{
  "num_hidden_layers": 12,
  "hidden_size": 256,
  "num_attention_heads": 4,
  "num_key_value_heads": 4,
  "head_dim": 64,
  "intermediate_size": 2048,
  "vocab_size": 5118,
  "hidden_act": "tanh_gelu",
  "norm": "layernorm",
  "norm_place": "pre",
  "norm_eps": 1e-06,
  "positions": "learned",
  "qk_norm": false,
  "attn_scale": 0.125,
  "bias": "qkv",
  "tie_word_embeddings": true,
  "parallel_block": false,
  "init": "normal",
  "init_std_qkv": 0.0312,
  "init_std_o": 0.00639,
  "init_std_up": 0.0312,
  "init_std_down": 0.00639,
  "init_out_by_depth": true,
  "optimizer": "muon_variant",
  "learning_rate": 0.0181,
  "lr_mult_qkv": 0.5,
  "lr_mult_o": 2.0,
  "lr_mult_down": 2.0,
  "beta1": 0.93,
  "lr_head": 0.0135,
  "max_grad_norm": 1.0,
  "warmup_steps": 200,
  "schedule": "wsd",
  "decay_fraction": 1.0,
  "decay_shape": "linear",
  "final_lr_fraction": 0.1,
  "batch_tokens": 262144,
  "max_seq_len": 1024,
  "doc_mask": true,
  "train_tokens": 879200000,
  "max_steps": 3354,
  "dataset": "wikipedia_en"
}
MLP neurons of a small language model. Each row is named by its layer, matrix (up: input weights) and neuron, and shows model dimensions 0-255. Each number is 500 + 50 x the weight over its row's rms, rounded and kept within 0 to 999. Numbers have three digits each.
Before each neuron's rows, "fires on" lists the tokens most often at its 100 highest values on Wikipedia text that the model never trained on. A number after a token or word is its count.

fires on: "u" 24, " to" 19, "1" 7, "ed to" 6, " can" 4
L4.up1531:530592430573488613509495465482472513528455459504527547442549565463440504481470503513562463494537482499533468503580446423561539510528528473480463521526585552404496485576385502445470538625538518524469530513449552420461506493447508496421466491408505505397486469498494521449411438538567381559431508541461503481562527523487527497487568612481511532432447507510624508420547513466528539608510553565491578551583474546388493535567469408567529461495587495503503627525530492635473510493507535479500504485551514529509528444416432567494492508536597426557494450516385386500446473517390454448569432537537529497497542433503447493518455474472443513546536534490508441527486509499555515451430543455510529533568512586540528411527538503434491509504525446502505541498493635421450454472490518

fires on: "er" 27, "ic" 11, "on" 6, "per" 6
L7.up1759:522606460514481465479579555433520545493535507483544452521520448523442462476544484386600509514442513524416490498494459429459525563476533526503562564394489449552534393456573468525538445571559595498492481493478517505473521482354468474504532563492586531395532510507473542476463563445516523479535574475487536506515535488594501447495546517503542609416483520500441560480546494434466415607444505512525469488449523561475512478494405466667414573495528526451449580536487492613534431575540534517505528571538437482542576500509390450553488463472572603433573526538496502549506447538559481493467466482473544528544475422497527443547574639480531456469486422460611519470531451428424441553463559544526484558474479489599445454556501522497447538495499452454450518481539484502470460522428534

fires on: "ell" 23, "ill" 11, "ut" 9, "il" 7, "ens" 6, "ress" 4
L4.up605:403499518542509467488486526561555645519516487430491503524442574436474508417506489550532515444496459469485454459444563509435480444507457538474557524479466584502592575523505497495467409482500504563587498587494472507477533509403482448499494478555585480624546544513501480503479501496544567499490456557481424493449487487591529480487456554525508523440549540445602501485548508515495478498609544601488506572509490530570404525565528487586502385622398475456554499518442470529504512560426549538531620486419505510528527529437501450506507508535631476584480495503464561407510545471407445489523474464593534540529512513429462505507412489453544433533501534486510412557511515421471470526525412554389451434491429480568623490569480447541547574548468548504509473534583544428482567512555576

fires on: " s" 41, " Br" 21, " Gr" 10, " gr" 9, " to s" 5
L7.up852:513592575440496530404531456564529602447556438521490548504382533409538477490535492537473602498399428503617499523525506461547462596539505390485497467504519535630493505578475464493492574529395499487501547488459478504515492625474504562478473341471438506464424460491421530568511486566423514439537511517562516516481485530493524512596453526541487448468401436485468446501485416421494407590558468525555547552394477503495475540543536466450533463573513477421541571468479572477480446467594576502430512469535476503445467509495540533431560534586491465467465444354513579496493584474493477577487427572468443457478506511479491486503410507533453506462452418507508552485508478522432483469471523432496511476502527514544531492573483549577462581545517567519529427555571525498526439539509516

fires on: "le" 20, "–" 13, "ent" 9, "est" 5, "br" 5
L7.up1446:498511486442508569494505483542571479495427492412455557593524532409479499471515560468519540538496378515560467516473486479463479524546572580462493537555488576479543474540562534479527433448493359501464441472511518524483565500534447462492442503484525554541502510407373452444663555475482499415462556545576610520545416482494455491514531472533501456419525587564510503516578408569515410376493515545430448465530476521501530539472395441500505455524560559477409506469524488458480525468529439480542624510489486470550480500550594527476462526518511524513467489576467461585449474494511570486514487539563517579535566478534456492532637465397550472463416450531497454547507478481540640466479492518392530436499472462524483487500471421543485435565419562474482428477492477476437535495590577

fires on: "ed to" 17, "in" 15, " to" 12, "ing to" 7, " not" 5, " | P" 5
L7.up1460:623461478495551618546527495650629555509455445467512585517532515542430500549552544516480502559565481541575520530517546509515417459471499475544539509531590507508492475422479452525410606540456543506531505460536541479505566488487520370443519539437572494522491539491467601509508462435539461457410475496499408494504432514519515592487468487447462547425495530494481521513404546465438412494511427483552493459431517517467457500504456516444465550535502547376496561583536523585567499508533544555545507579490457473508470533508503468481460531594435450569455543493438489549531495540552445579440579408453531481580510465470456500494433467457518428486562585549531478586457454500514521474514455523441465575493488495468597361433536395479503428535532517443463457510539540444366483445444515

fires on: " gr" 16, " bl" 12, " Gr" 10, " br" 7, " Bl" 6
L7.up1751:483572624541557575406498531538497650480569555494484521531513493507487651467462442602564453493449505444511583579470527491536463532543481545464494474542442505516523548477486517523540536481428534571532433471497554509526475540467435584542459463471484541435563496530482489514475480503504520437531532463503536549493492571353478432481520503641472441529467452530476528486500449539510470484534547584481506509554534534493439581431422486558519471597500518562460562486434565450559526463574480511497496542466430493497455512449479529517523580556523440505511523403557490525451547467596531578507444560592397463508473562518514444498450494531490429603521459478430477524434448426548508585386510505530466621455467445493458444544417447499488488600490415516467352560505510547418474496522482

fires on: ", which" 28, "." 11, " which" 7, " as" 6
L7.up1151:532446576506511575440546492466537416536419484502491444493528459465523507578500534479525369441497594552515446469502579466410408488560432454453487519404562518462456494463443562487488473634439544481588494424532573454486525485500352474614475428443522583510523456508462507486488529602471503487488513570566431474516519500450514491473486516535474516501482391582560518451546500479445401464493527478461539521507445521469703529476474451528499517548522648493539450485542534523418538511544570421488515445468511519395519548566492452516501586478500505483477520591429515464543507469539499562457559476469443463486432463650564484465516653542448449557528572481485570527509530505529539559486471595525447477487539533483507490560507455528522455486493439478525432488508515488479486463517504

fires on: "==" 39, "cl" 16, "ell" 7, " ==" 6, "ill" 4, " pract" 4
L4.up1070:481571433435453529483466390452507407528511543507463523482549481313481420500514527510515524435453492489502539455501397408516555523453494461551572477457525538585575521521485400549446444490440394443545576570537498542512536517581435499549506528534563519397505399428556523528457578498512533613489523527450513457552505508504547486383509524560466528491490494632519562453507416472532448473631557545478554458499481461551454486501495528497493504568361435581512497462601479491463536490522520540530538451458536467601488534392479515491426448494555538564389425483511575565516535517519498491546459564479513513476416452448563475517427505431430517527491515495519439574523505567395541580512504527512543543572506571552476475580491536548485435449436461525487523494493463517524480525501483

fires on: "\n\n" 49, "\n" 16, "th" 10, " sound" 8
L7.up1347:548532472519544378487507458435567495490577517432511479494402598456520476507450425472539485613513493512591528406456591474526553471490605539535437522540570490394514492502481441457536456492535563541479467468464488443444471451448498428432528483473583454527504508624512525508572454612465448483551468408520478508476591485506487470582518462556520370424532502528486510453459538440495460491523548599523554419535504459537477497540497451471495488497460572526520505556512454468502546507495453486510475452510445549485528555502554501492493511453559403462366465495490539438517467416530446567473430505551487438490630509501551538544614513576566498449513499501516498548465504510534468440390514586585547502511530472477458458579478477591554499484434398414428479483548520481543359533397543